From a checkpoint of a small transformer trained on Wikipedia: 22.7M parameters, 1134M tokens.
MLP neurons of a small language model. Each row is named by its layer, matrix (up: input weights) and neuron, and shows model dimensions 80-207. Each number is 128 + 24 x the weight over its row's rms, rounded and kept within 0 to 255.
After each neuron's rows, "fires on" lists the tokens most often at its 100 highest values on Wikipedia text that the model never trained on.

L6.up738 [141 166  93 150  87 127 120 109 136 139 111 147 130 117 109 127 136 134 120 141  98 124  88 117  62 128 120 142 158 153  98 124  72 105 140 129 140 145 110 142 111 117 155 134  99 109 154  78 160  91 128 128 138  98 152 136 122 142 133 103 147 111 158 138 117 110 169 179 168 124 139 118 147 135 174 115 146 120 135 141 142 127 122 103 131 125 198 152 149 109 131  82  87 117 130 130 188 142 102  86 150 153 127 134 183 110  67 125 151  95 140  60 140 132 143 116 114 103  87  94  82 124 142 121 124 136 109 126]
fires on: "along ", "over ", "on ", "r", "erg", "addition "

L3.up576 [126 146 147 141 121  75 156 119 172 114 154 175 136 103 147 117  95 105 126  73  92 135 125 120 138 122 156 120 136 116  78 150 103 142 107 124 131 116 113 152 126 121 131 142 146 168 124 120  94 113 140 126 144 120 124 110 215 158 126 120  89 142 153 120 107 123  99 176 138 133 197 116 114 113 136  96 129 148 139 122 100 125 131 144 138 122 119 117 121 152 121 115 110 147 115 149 138 118 125 161 102 177  90 130 121 146  95 171 141 124  85 134  83 177 181 139 127 149 130 171  87 128 147 143 180 134 150 111]
fires on: "of ", "y", "anding ", "l", "place"

L6.up750 [159  97 111 110 162  96 129 128 156  79 146 143  84 173 109 136 144 116  92 101 108 166 130 123 165 156 116 145 122 114 155 142  94 152 125 157 100 110 150 138 147 129 126 135 114 134 203 150 154 157 125 166 144 115 125 162 145  95 155 115 105 168 104  77 130 106 126 153 112 134 128 136 128 149  75 130 118 139 154 109 145 145 111 145 132 101 116 165  98 141 102 134 124 119 114 139 114 125 125 126 127  91  87 112 131 118 100 138 118 202 110 133 129 114 151 132 116  84 118 140 116 123 144 109 144 133 158 115]
fires on: "1", "N", "an ", "n", "R", "6"

L3.up1105 [ 95  94  99  56  99 148 156 150 146  95 186 130 158 106 120 108 135  99 129 152 135 146 101 156 165 118 104 125 132 142 125 131 136 140 106 138  74 135 159 136 125 145 106 129 103 100  85 122 116 117 141 131  84 139  97 152  88 151 156 117 134 125 113 118 156 129  91 125 156 122 202 111 106 118 148 126 135 149 153  97 156 118 133  87 116 159 163 132 162 144 134 114 111 133 109  89 109 140 130  94 149 108  98 114 153 137 127 151 133 142 144 133 116 108 182 151 113 117 122 100 172 153 115  97 104 133 115 154]
fires on: ".", "| ", "; ", "1", "th"

L6.up1208 [107 112 160 142 161 143 151 158 181 131 142 115 124 155 119 120 128 122 156 109 161 111 148 117 171 148 143 109 155 122 127 114 110 137 101 113 132 142 147 114 134 144  90 135 112 125 139 144 158  84 136 139 126  88 123 121 132 105 143 101 117 150 136  99  82 149 160 149 129 161 146 127 120 133 185 176 176 145 133 100 138 143 123 144 181 118 120 108 127 127 118 141 162 136 102  97 149 116 145 118 144 129 170 145 208 131 124 163 176  97 150 142  89 127 109 130 116 136 128 173 132 147  75 160 128 108 140 134]
fires on: "and ", "while ", "as ", "at ", "when ", "|"

L3.up57 [149  95 115 123 155 126 121 126 121 159 123 100 162 101 134 109 117 123 116 123  98 128 143 126 168 146 139 108 138 130  91 141 167 140 114 161 114 117 163 101 117 183 130  92 114 124 134 146 122 148  88 133 129 120 175 135 103  86 132 178 139 121 106 150 103 135 204 118 108 121 116 167 123 174 101  79 132 150 153 118 157 128 124 146 105  99 139 155 103 122 119 149 148 113 122 139 145 122 125 150 139 157 155 106 138 105 163 144 156 138  93 144 119  84 152 100 103 146 142 101  97 112 142 114 155 159 114 114]
fires on: "as ", "with ", "of "

L6.up1283 [137 128  94 147 140 144 140  89 151 182 117 123 111 135 132 123 150 139  99 134 124 110 116 145 116 133 138 103 141  84 115 138 133 123  99 126  99 132 111 143 137  72 131 115 113  95  75 122 101  87 121 110  96 150 102 135 122 123  92 123 140 133 149 142 144 133 117 125 164 116 111 149 101 120 100 137 167 113 107  74 120 138 119 153 112 203 144 113 108 121 137 151 108 120 110 137 133 130 119 133 160  91 137 138 120 128 119 139 122 156 142 132 111 145 137 151 127 152 164  81 119 176 104 168 156 119 165 119]
fires on: "during ", "after ", "for ", "During ", "| "

L6.up915 [114 117  89 115 120 144 109 141 147 114 145 139  98  88 196 119 176 137 117 147  69 131 114 134 124 165 129  98 121  92  77 104 138 103 136 131  73 146 138 142  82 149  86 104 128 148 111 119 119 171 148 146 100 137 171 131 141 137 119  89 130 116 207 135 131 140 171 111  98 138  76 153 138 108 119 166 128 140 112 109 126  80 140 125 145 142 123 112 168 130 129 141 129  87 103 164 145 148 137 146  93 119 107 129 145 158  84 139 145  96 119 186  87 142 121 130 162 108  96 177 105 171 116 114 125  89 149 132]
fires on: "the ", "s ", ", ", "becoming "

L3.up1042 [112 122 152 157 150 116 123 168 103 104 106 152 114 100 179 137 101  91 153 131 118 116 116 134 136 140 169 106  82 110 115 137 151 161 105 108 131 160 155 122 134  96 168 122 132 123 139 113 136 128 127 133  76 171 113 139 135 156 149 124 151 125 107 139 119 163 130 152 129 132 127 162  79  89 131 132 142 105 125 157 179 169 101 191 134 138 131 116 134 142 164 126 157 114 130 133 134 112 156 138 121 153 152 134 118 159 141 129 153 178  85 126 105 126 108 155  92 153 120 121 128 120 155 106 131 108 136 113]
fires on: "| ", "; ", "by", " ", ": "

L6.up693 [ 89 158  75  96  92 136  94 171 118 108 117 146 108 106 115 105 131  97 141 137 100 107 110  87 103 109 102 149 124 113 157  94 144 125  98 118 131 138 140 148  91  76 120 142 151 108 132 151  96 122 118 109 147  91 123  94 120 145 111 136  93 165 107  79 168 172 102 128 204 152  85 136 110 138 150  84 124 168 121 147 120  94 131 162 124  98 110 165 100 111 158 103 144 124 114 140 163 123  84 117 100 170 123 133 142 145 131 151  75 144  59 139 120 161 112 171 137 177 126 135 143 137 133 166 144 125 123 112]
fires on: "| ", "ex", "\n", "4", "3", "1"

L6.up942 [149 151 121 123 130 132 127 124 119 101 111 134 117 117 137 108 117 148 109 117 128 136 118 137 132  81 108 118 102 141 142 154 116 131 157 144 106 164 129 106 113 180 130 122 121  96 113  91 138 154 123 126 124 154 133 134 135 151 122 182 126 122 114 163 106  80 121 106 195 164 115 137 132 154 112 113 116 133 134 132 118 137  96 146 129 150  87 116 139 114  55 129 190 162 176 119 150 124 115 142 162 110 139 146 151 115 164 133 118 106 130 119 109 146 129 126 161 143 111 160 126 143 141 124 132 136 118 112]
fires on: "–", "| ", ":", ".", "er"

L6.up123 [130 153 130 111 106 149 114 138 104  69 124  76 146  99 143 125 156 108 103 124 118 128 119 129  87 144 208 155 141 113 114  84 120 137 111  45 147 185 128 157  63 113 136 150 116  82 133  85 117 144 169 129 124 154 151 117  62 110 115 147 109 116 142 129 164 101 107 106 205 106 161 151 130  95 120  65 114 137 147 120 111 109 121 102  93 118 137 155 159 114 111 107 106 108 129 105 131 134 122 137 134 122 128 135 120 151 174 147 130 105 117 115 100 167 119 174 146 140 178 139 141 143 165 128 143 130 125 106]
fires on: "| ", "/ ", "\n", "; ", ": "

L6.up416 [180 104  97 165 111  86 155 132 178 132 102 126 200 121 105 141 133 154 148 162 124 104 143  93  94 126 153 129 121 155 140 155  83 155 127 120 137 113 114 149 121 154 133  90 111 115 196 110  89  81 147 163 143 100 115 135 101  90  99 183 139 121 136  80 159 142 123 147 127 166 144 132 130  99 163  72 157 127  85 133 113 128 160 119 145 147 117 134 148 139 139 152 117 119 104 124 136 119 133 116 117 117 172 131 146 146  89 121 125 127 158 156 128 154 116 179 155 138 135 132 130  97 110 139 117 139 116 143]
fires on: "(", "a ", "Early ", "had ", "He "

L6.up1337 [131 153 120 133 125 115 160 144 138 116 130 143 121  90 141 129 113 141 115 131 142 132 161 116 137 105 115 112 132 130 148 153  88  92 116 112 155 134 128 150 110 146  87 154 117 154 118 138 154 110 127 156 108  64 141 124 115 123  78 153 115  91 136 144 146 155 128 122 149 134 115 119 131 135  99 180 143 157 165 147 112 127 105  98 116  98 145 132 139 123 134 117 143 126 121 172 151 142 166 122  97  71 104 104 163 154 205 153 128 112  99 134 133 155 141 145 141 156 122 159 148 138 159 157 131 146 139 100]
fires on: "was ", "It ", ", ", "is ", "re"

L3.up1422 [150 128 169 142 146 106 101 165 120 104 148 137 138 102 175 148 131 112 102  87 130 118 106 143 116 124 141 126 131 106 104  97 143 130  97 161 132 146 110 106 136 142 115 116 116 143 132 104 108 127 141  80 160 144 137 124 185 167  85 114 143 134 133 160 144 108 126 126 135 128 128 123 127  51 156 139 151 155 154 159 142  81 129 141 119 136 141 137 159 148 111 129  96 108 161  93 132 149 133 116 141 120 129 109 137  89 112 143 123  94  78 142 125 112 104 117 132 151 127 110 138 135 105 141  94 133 148 108]
fires on: "m", "of ", "at ", "t", "il", "in"

L6.up1183 [129 164 130 104 108 152 116 131 141 108 118 167 125  89 146 117 113 112 160  99 156  96 124 115 161 155 117 137 127 111 127 133 111 128 130 115 142 157 148 128 161 118 111 142 117 170 125 174 119 150 117 122 144 166 122 141 159 116 128 138  99 110 143 110 134 135 129 158 114 121 159 118 104 131 128 154 155 138 166 139 139 125  91 170 142 138 133 150 142 118 164 114 141 100 105 169 141 164 179 125  81 133  72  91 179 127 152 130  85 151 119 159 126 147 110 123  95 117 138 110 113 120 115  93 159 106 128 114]
fires on: ", ", "and ", "us "

L6.up1484 [125 135 162 152 115 154 127 140  96 129 146 169 123 133 160 128 120  95 158  89 124 143 122 120 144 129 131 111 142 134 158 158 117 135 115 113 163 127  90 127 107 102 134 109 133 134 150 138 131 104 121  77 101  98 115 168 132 105 152 138 139 139 151 122 103 130  93 148 120 112 126 117 149 136  86 132 139 162 160 118 156 162 142 107 160 108  96 130 109 138 115 125  77 103 139 167 153 108 130 138 128 109 131  99 137 130 175 162  90 206  95 117  83 166  83  98  93 114 114  83 140 158 101 173 173  72 137 149]
fires on: "an ", "took ", "North"

L3.up317 [ 98 156 127  96 144 116 129 141 112 101 136 111 111 132 126 135 147 131 121 140 135 125 125 125 169 125 178 145 113  66 135 100 118 143 110  91 139 154 161 143 130 137 153 160 101  74 125 140 133 119 125 110 121 149 111 134 163 100 126 113 151 168 162 121 143 104 131 118 139 134 159 133  97 149 153 161 148 119 107  91 173 153 120 143 141 142 140  87  92 100 140 167  63 119 119 140 162 134 117 122 138  73 143 114 109 111  90  67 105 140 131 133 122 131 125 125 115 158 114 150 156 150 113 113 132 105 162 112]
fires on: "|", "); ", "; ", "% ", ";"

L3.up59 [151  68 114 130 173 104 119 128 104 122  92 171  84 118 132 152 125 134 127 130 139 115  77 120 140 146 142 174 162 120  93 157 147 110 148  96 119  79 131 100 129 122 134 128 134  89 155 140 125 132 137 101 115 166 116 138 129 116 125 121 127 140 127 110 137  98 139 133 161 166 113 145 123 116 152 145 112 145 122 115 146 153 136 111 122 148 148 114 131 165 156 111 124 169 118 167 136  89 100  88 150 155 136 174 144 131 119 141 123 150 146 159 105 175 117 121 136 141 149 178  89 131 165  88 138 112 133 129]
fires on: "s ", "as ", "a ", "its ", "an "

L3.up726 [152 128 143 156 111 127 119 118 141 115  92 126 172 133 120 127 121 105 115  81 133 124 107 124 150 135 124  98 129 129 180 114 123 125  97 128  97 188 123  69 131 142 116 140 163 137 137 144 151 150  94 120 100  95 142 141 121 111 141 129 125 146 147 143 166 149 128 146 131 133 110  92 153 158 148 118  99 123 156  82 120 113 102  98 124 167 139 180 133 139 169 167 102 142 151 138 137  92 149 129 111 128 131 125  75 130 180  95  94  91 114 106 131  81 145 134 194 127 107 122 114 131 159 122 153  99  94 140]
fires on: "-", "p", "ic ", "il"

L6.up294 [130 134 121 137 120 128 142 152 121 125 127 126 144  71 121 102 118  87 120 132 153 122 123 158 138 127 120 150 155 106  96 139 127 141 117 130 148 174  91 132 124 146 140 140 111 125 148 161 129 124 131 102 159 117 161 128 171 128 121 159 162 100 150  79 128 172 152 150 140 137 163 135 126 116 154 117 154  93 142 149 157 148 110 173 141 111  73 147 141 160 130 141 118 100 135 124 115 164 162 125 150  98 113 112 143 167 138 158 121 114 113 129  98 125 137 160 120 112 104 115 140 150 161  72 142 129 143 113]
fires on: "and ", "also ", ", ", "was ", "\n"

L3.up66 [133 139 138 132 100 119 125 186 142 122 146 142 150 117 139 144 127 117 149 105 151 111 114  87 112 169 166 142 137 139 111 153 155 140  96 117 115 148 133 170 110 104 122 106 125 111 109 146 142 185 147 140 116 153 171  79 123 105 130 108 113 140 144 152 144 123 118 127 154 107 110 141 157 111 133 151 140 115 110 137 135 116 121 165 126 108 156 111 153 124 133 140 155 121 137 144 156 119 107 112  97 163 163 113 109 116 126 138 148 166 140 164 129 148 109 167  99  75 140 117 115 174 120 118 159 148 158  83]
fires on: "um", "ur", "'", "agon", "ologist"

L6.up1323 [157 109 101 119 148 157 113 101 109 133 140 131  93 152 131 130 110 188 119 105 128 140 165 108 171 157 127 131 112 124 167 123 130 108 110 115 123 178 137 135 137 131 141 158  85 115 166 110 110 113 127 107  79  97 127 139 171 125 120 139 106  94 113 137  88 109 125 135 136 129 176 162 123 133 139  99 122 139 120 100 100 122 133 122 162 136 122 118 102  95  99 131 157 163 117 147 112 142  96 144  93 113 128 130 155 143 116 107 117 129 151 136 147 160 103 119 143 124  98 129  74 180 120 157 144 107 106  96]
fires on: ", ", "for ", "after ", "that ", "For "

L3.up364 [145 134 132 143 129 102 130 151 141 101 112 174 123 168 161 166  99 132 161  93  97  76  97 135  94 122 108 126 145 157 109 140  87 176 105 110 102 124 120 141 125 148 137 136 134 130 123 125 139 144 126 141  63 164 166 122 100 122  90 125  99 115 127 104 147 135 135 170 129 139 117 109 115 128 110 147 107 158 140  80 123 136 167 122 126 128  85  89 108 194 184 144 165  97 136 143 138  79 135 124 106 100 128 145 116 115 114 154 129 136 124 153 120 134 154 142 127 135 126 144 115 162 107 151 115 140 128 122]
fires on: "of ", "the ", "number "

L6.up692 [125 119 110 133 155 103 141 108  99 101 128 149 140 143 182 159 112 129 127 126 125 137 142 138 122 142 156 110 133 110 104 124 206 155  98 132 115 141 115 127 129 115 119 100 156 111  90 149 103 148 128 118 123 103 123 129 127 125  90 175 114 143  90 137 158 124 102  97 110 141 104 171 139 114 148 140 154  82 148 105  88 108  93 132  97 157 112 122 104 167 150 120 172 100 132 113 130 108  78 115 114 165 166 157 157 142 121 115 135 101 150 104 144 142 149 131 156 112 149 133 109 136 115  92 137 168 107 134]
fires on: "in ", "the ", "| "

L3.up447 [118 130 135 118 133 159 128  80 108 125 139 161 152 142 135 153 131 108 109 130 176 155 121 102 161 107 139 117 151 184 146 124 129 129 150 158 121 106 117 158 129 157 129 110 139 128  97 126 112 148 147 140 102 108 125 126 166 141  98 119 134 162 117 131 117 127 128 133 134 144 152 118 136 136 119 130 142 174  74 129 136 143 103 173 144 114 185  97 177 123 122 131 139 138 127 120 145 153 116 128 139 111 138 119 155 150 102 140 170 155 173 136 114  53 121 115 147 110 156 109 142 134 137 157 176 154 122 121]
fires on: "-", "s ", "i", "th ", "ar", "r"

L6.up1364 [ 97 100 108 148 130  82 122 143 143 117 101 143 115 153 114 138 168 141 148 118 129 120 106 141 130 118 176 141 107 122  98 121 135 137 134 154 142 134 143  99  93 167  86 133 111 123  89 116 160 128  92 152  84 147 128 159 126 135 134 139 100 142 156 113 156 119 121 123 115 119 112 112 122 148 117  88 170 187 165 118 108 170 122 150 105 184 108 150 110 156 142  89 152  98 136 125 169  70 177 149 104 151 146 121  92 111 107 134 132 152  85 140 135 123 126 156 123 110 166 175 104 151 127 122 157 142 101 130]
fires on: "(", ", ", "+", ": ", "\"", "| "

L3.up10 [ 99  99 120 132 120 104 129 133 141 119 112 136 132 129 148 130 117 136 125 170 110 105 112 159 101 154 145 136  96 184 144 141 150 126  99  87  79 113  96 167 118 153 157 160 128  89 136 164 106 155  93 119 125 145 144 141 120 117 164 128 116  88 183 108 108 152 122 138  85 149 139 136  92 111 131 123 108 135 111  85 151 147 148  96 119 135  87 116 132  65 176 133 104 139 117 171 144 117  78 141 134 139 123 121 124 111 117 123 114 141 181  93 111 135 128  98 139  87 133 115 101 113 131 136 157 115 172 138]
fires on: "of ", "ing ", "ty ", "two ", "able "

L3.up813 [143 114 127 149 127 171 104 129 146 143 121 136 117 129 164  99 120 151 116 135  90 135 137 191 154 126  64 149 129 136 145 118 153 112 110 144 159 124 119 113 119 162 102 116 114 163 147 110  94 171 123 137 148 127 116 155 126 145 169 175 133 114 151 102 140 147 146 157 112 146 114 128 168 121 111 112 151 130 106 133 118 160  85 132 132 168  90 116 156 159 124 122 137 124  96 153 172 141 144 160 123  96 135 125 153 103 139 120 117 200 147  75 120 188 154  80  94  78 131 150 107 132 135 117 108 118  95  90]
fires on: "'", "–", "—", "/", ":"

L6.up1170 [ 98 157 132 104 104 169 145 110 105 133 113 123 140 138 137 158 161 121 158 130 142 166 105 140 140  76 162  94 125 112 119 113 138  83 113 134 111 142 136 122 166  94 149 110 146 127 111 112  59 127  91 138 121 141 132  98 193 113 104 144  97 115 133  97 118  94 127 126 153 142 111 103 144 153 135 166 142 162 121 117 115  96 162  91 113 106 122 141 150  87 129 138 116 143 173 136 176 116 139  96 153 114 112 146 104 140 126 174 151 106 156 109 140 123 196  96 130 148  86 139 130 134 142 157 129 131 140  88]
fires on: "S", "s", "Stri", "| ", "W"

L6.up480 [126 146 132 119 171  90 128 159 170 147 182 145 173 124 119 135 150 137 157  97 192 121 133  88 180 137 111 139 129 154 122 126 137  99 150 158 141 120 123 118  95 123 111 131 117 118 130 138  91 121  97 163 127 141 121 126 104 108 159 133 147  77 121 137 140 135 108 120 177 140  88  96 138 123 134 123  85 161 149 109 147  99 118  80 153 105 106 122 136  96 120 142 126 160 141 124 141 138 156 128 134  92 105 125 141 131 123 147 118  67 160 136 133 111 150  88 151 152 128  76  90 138 151  95  90 121 150 139]
fires on: ".", "194", "- ", "200", "United ", ". "

L6.up1174 [123 166 104 145 117 173 193 144 133 137 141 165 106 148  69 115 125  91 154  88 118 121 119 126 115 139 158 116  96 134 117  98 139 171 112  89 120 142 130 122 126 101 149 156 128 118 114 101 143 128 109 134  95 114 125 101 118 151 165 120 136 127 119 124 137 138 144 150 111  89 112 105 120 127 149 144 100 151 159 161 108 108 154 160 125 140 124 145 138 102  82 129 118  95 118  79 156 107 159 122 157 172 114 123 144 123 109 138  96 135 136 150  89 123 213  71 111 135 133 119 114 113 126 104 102 194 116 149]
fires on: "| ", "and ", "/ ", ") "

L3.up1391 [129 169 134 125 131 124 102 124 112 127 110  95 157 132 122  52  96  97 139 144 133  82 104 147 115 162  95 115 137 121  92 122 164 127 163 127 146 148 130 153 132 117 132 154 143  85 120 134 143 168 106 122 136 125 171  99 162 139 150 140 109  78  94 111 102  96 131 104 133 134 170 120 125 137 110 130 110 173 159  96 139 149  74  92 154  95 121 141  95 126 150 167 159 114 146 116 181 123 120 134 111 161 112 123 131 124 106 155 120  88 144 174 110 154 122 111 124  92 127 127 128 102 137 120 122 158 133 131]
fires on: "and ", "with ", "ad", "ak", "as ", "\n  "

L3.up575 [103 175 151 124 154 141 133 114 130 142 127 121 152 134 123  87 132  98 148 121 107 127 141  92 120 171 131 140 140 107 110 101  83 137 129  99 132 133 119 138  88 116 181 144 130 124  95 103 152 134 122 119 112 100  80 127 148  95 156 110  98 112 118 152 146 130 157 130 158 155 137 128 115 135 149 164 121 121 145 144 107 107 136  82 113 138 138 110 147 115 137 131 158 121 161 144 119 133 114  85 147 105 124 121 120 174 144 109 129 165 122 127 103 140 131 164 109 128 144 123 108 117 142 126 119  92 124 124]
fires on: "| ", "— "

L3.up554 [145  71 105 101 143 136 127 121 109 214 115 145  99 160  92 150 157 129 144 143 107 157 139 140 135 163 129 168 130 128  70 125 148 135 103 111 138 104 117 101 156 152 148 138  90 100  91 123 157 117 129  48  84  97 118 130 115 151 119 111 132 113 148 135 130 110 130 151 115 165 132 154 117 173 154 125 128 130 118 146  79 160 151 112 101 129 119 104 126 118 134 128 152 106 130 118 132 125 130 126 114 144 155 155 115 135 135 130 135 164 123  85 161  96 100 141 131 115  97 100 180 149 131 125 112 147 103 122]
fires on: "-", "it", "h", "' ", "er", "of "

L3.up1099 [133 134 126 138 151 115 141 130 110 103  68 147 111 133  56  93 113  90  85 138 127 123 104  96 117 149 155 169  94 125  96  98  82 142 179 136 160  77  64 104  82 127 152 104 140 101  98  92 172 135 179 169 111 166 107 151 128 147 100 116 109  82 129 160 110 141 121 111 181 133 139 119 115 109 132 113 139 110 154 119 108 114 163 120  91 132 156 117 123  93 163 150 168 111 128 154 142 133 153 137 133 141 123 141 146 141 113 117  44 121 107  88 128 152 114 169 127  90 120 127 130 147  90 107 155 143 129 148]
fires on: "; ", "is", ". ", "— "

L3.up1529 [152 131 134 127 170 141 163 140 131 117 126 133 146 129 156 144 147 143 146 110 167 136 108 146 128 123  85  86 138 145 154 108 140  92  97 110 145  97 151 123 129 110 121 153 135  99  93 128 126 104 118 161 126 100 170 139 162 162 127 153 166  95 109  80 157 121 100 112 152 157 130 122 115 183 135 118 117 130 130 102 117 111  99  92 149 114 106 124 126 133 140  91 149 151 160 123  63 133 130 138 130 145 103 183 153 109 137 158 142  59  91 105 169 130 133 117 151 105 130 174 120  93 156 103 104 134  98  96]
fires on: "194", "201", "200", "195", "Qualification ", "199"

L3.up481 [164 162 141 120 167 160 105 135 134 163 121 172 138 120 129 123 132 130  92 145 162 159 130 164  97 159 132 160 133 160 103 169  86 158 101  95  86  83 145 128 131 133 135  95 175 126 151 161 122 165 171 107 101 139 168 112 160 136 167 138 117 186  97 111 148  80 104 108 117 110 124 165 101 141 125 117 132 105 129 172 149 121  90 121 123 108 144 107 148  97 157 112 158 165 134 163 124 170 127 112 103 162 149 139 101 129  99 143 121 132 136 125 148 163 152 133  96  98 112 100 111 134 138 140 133  78 105 120]
fires on: "s", "s ", "ants", "state "

L6.up1072 [120 126 146 149 139 120 152  73 106 123  99 164  98 164 120 111 134 155 130 140 142 107 163 153 119 106 118 110 128 141 134 103 152 129  81 180 142 149 136 154 142  81 156 116 128 140 147 142 141 143 134 112 164 139 120 140 141 112  95 143 143 107 142 110 161 134 146 131 101 137 120 113 156 120 186 153 150 149 143 128 110 171 125 119 164 135 130 124 112 138 131  69 126 170 125 108 118 128 119 157 159 143 146 106 118 129 150 133 131 108 157 110  75 134 101 122 150 142 123 142 146 128 143 116 150 170 160 147]
fires on: "==", "in ", "== ", "on ", "In "

L3.up1261 [112 107 109 101 114 125  93 155 125 124 132 160 122 141 144  99 154 123 133 133 130 162  73  95  95 126 105 154 146 112  83 137 143 123 138 113 143 104 163 161 111 118 124 108  85 117 104 106  71 136 117 143 118 130 158 100 125 139 168 113 126 120 138 124 127 133  65 178 109 147 137 105 105  98 143 131 152 132 120 122 132 161  92 104 158 126 132 110 104 119 136 153 105  96 142 143  92 113  96 160 118 141 174 123  79 112 109 109 138 123 131 175  41 194 132 137 137 156 145 151  98 180 102  98 129 138 178 123]
fires on: "of ", "-", "its ", "ty ", "as "

L3.up38 [146 131 113 110 133 128 155 173 172 131 130 124 109 149 150 109 103 131 127 140 122 146  77 127 127  93 126 136 141 141 107 126 130 160 153 111 170 145  93 104 162 143 163 130 127  85 108 117  84 125 146 132 126 132  92 118 144 140 134 166 139 135 102 134 159 148  78 103 149 138 161 131 148 170 157 143 124 116 118 163  80 168 131 102 134 115 111 135 150 149  91 102  83 124 118 119 114  94 141 165 132 164 156 144 131  95 110 106 105 124 126 132 118 102 171 129  80 113 131 120 127 136 104 109 167 143 174 133]
fires on: "/", "| ", "aph", "; "

L6.up2 [ 94 116 132 131 132 134 146 148 118 105 109 102 104  82  81  96 180  86 131 148  83 126 138 138 121  90 113 138 115  55 138  68 153 164  93 114 122 131 115 144 122 154 151 132 123 134 156 154 116  88 124 114 110 132 151 124 117 109 103  95 151 154 126  97 160 151 118 107 110 177 148 139 146 122 149  97 148 143 110 146 120 161  89 115 174  76  96 148 130 171 160 147 165 146 161 157  90 119 154 128 142 128  94 131 173 119 147 125 118 131 104  98 133 120 157 101 141  85 170 124 107 119 119 144 111 107 194 146]
fires on: "and ", "an ", "\n", "ISBN ", "+ "

L6.up1197 [105 133  83 171 128 156 131 133 134 144 137  99 135 121 185 164 162  90 141 140  95 162 107  91 122  97 105 124 118 147 123 138 151  99 132 144 160 121 139 142 137 108 131 114 118 135 103 115 124 111 112 131 119 139 103 140 102 144 138 182 136 160 129 132 172 118 150 128 112 119 139 136 176 125 145 118 148 125 125 119  63 155 126 102 101 146 128 128 128 138  90 116 128 153 133 133 151 167 132 155 125 181 141 147 147 136 145 131 142 143 109 100 127 130 149 148 146  89 103 151  98  81 107  98 146 110 101 125]
fires on: "the ", "in ", "of ", "s "

L3.up631 [180  88 143 137 102 116 139 142 143 123 124 115 119  96 195 136 107 153 104 145 140  97 132 119  98 135 129 125 182 156 118 144 126 132 112 149 107 183 117  83 178 122 133 147 147  97 151 133  88 129 132 109 152 131 135 104 147 154 152 145 145 143 130  84 103 135 176 119 108 130 131 151 131 127 132 122 150  97 148 135 107 123 148  81 126 121  59 135 135 132 114 106  66 134 124 120 140 183 104 127 108 105 147 133 126 109 149 118 115 116 163 147 126 178 118 138 113 105  94 101 152 106 155  93 135 128 137 148]
fires on: "H", "Early ", "Most "

L3.up1086 [155 133 173 142 126 152  87 133 107 124 139 119 138 149 111 152 160 129 167 146 131 109  92 129 131 109 113 107 146 137 132  97 143 145 106 100 114 104 118 100 144 125 127  95 140  74 125 159  98 108 144 118 147 124 140 119 143 169  86 123 151 105 142 127 145 134 148 132  82 140  78 118  99 145 116 133 172 161 124 107 112 127 114 124 160 139 100 104 122 131 133 161 144 124 121 134 125 143  89 145 152 156 137 140  89 139 131 134 163 115  84 147 150  95 110 131 119 135 120 106 185 140 101  96 147 159 134 139]
fires on: "of ", "-", "at ", "am", "v", "al"

L3.up684 [ 58 159 118 130 118 161 112 128  94 122 148 112 175 122 115 144 189 105 124 146 108 167 135  81 143 102 137 144 121 126 107 137 161 115 136  88 106  75 132 109 170 154 110 115  99  99 157  92 114 127 168 146 155 160 133 153 110 149 143 150 151 132 151 133 114 120 170 114 176 139 118  89  87 141 143 111 124 134 106  86 155 122 183 137 156 151 106 119 108 130 153 127 113 140 144 116 140 117 113 130 135 121  96 119 140 101 113 103 109 141 139  84  85 127 136  62 133  94 114 137 124 161 127 115 149 100 126 127]
fires on: "| ", "I ", "; "

L3.up1299 [129 103 108 131 158 113 159  99 158 113 141 132 103 127 115  85 142 124 104 102 161 142 143 101 111 115 142 150  98 123 131 137 144 149 119 136  63 124 155 107 134  91 103 122 143 137 138 168 115 142  96 146 166 132 138 152 157 112 158 148 135 164 156 132 114 138  84 135 146 122  90 128 117 153 140 121 121 142  98 113 165 105 152  99 107 134 126 132  80  75 129 163 206 125 122 132  91 135  94  93 175 147 145 167 132  90 146 117 130 150 146 113 132 137  72 150 156 109 147 130  84 115 128 153 135 119 144 191]
fires on: "have ", "has ", "had "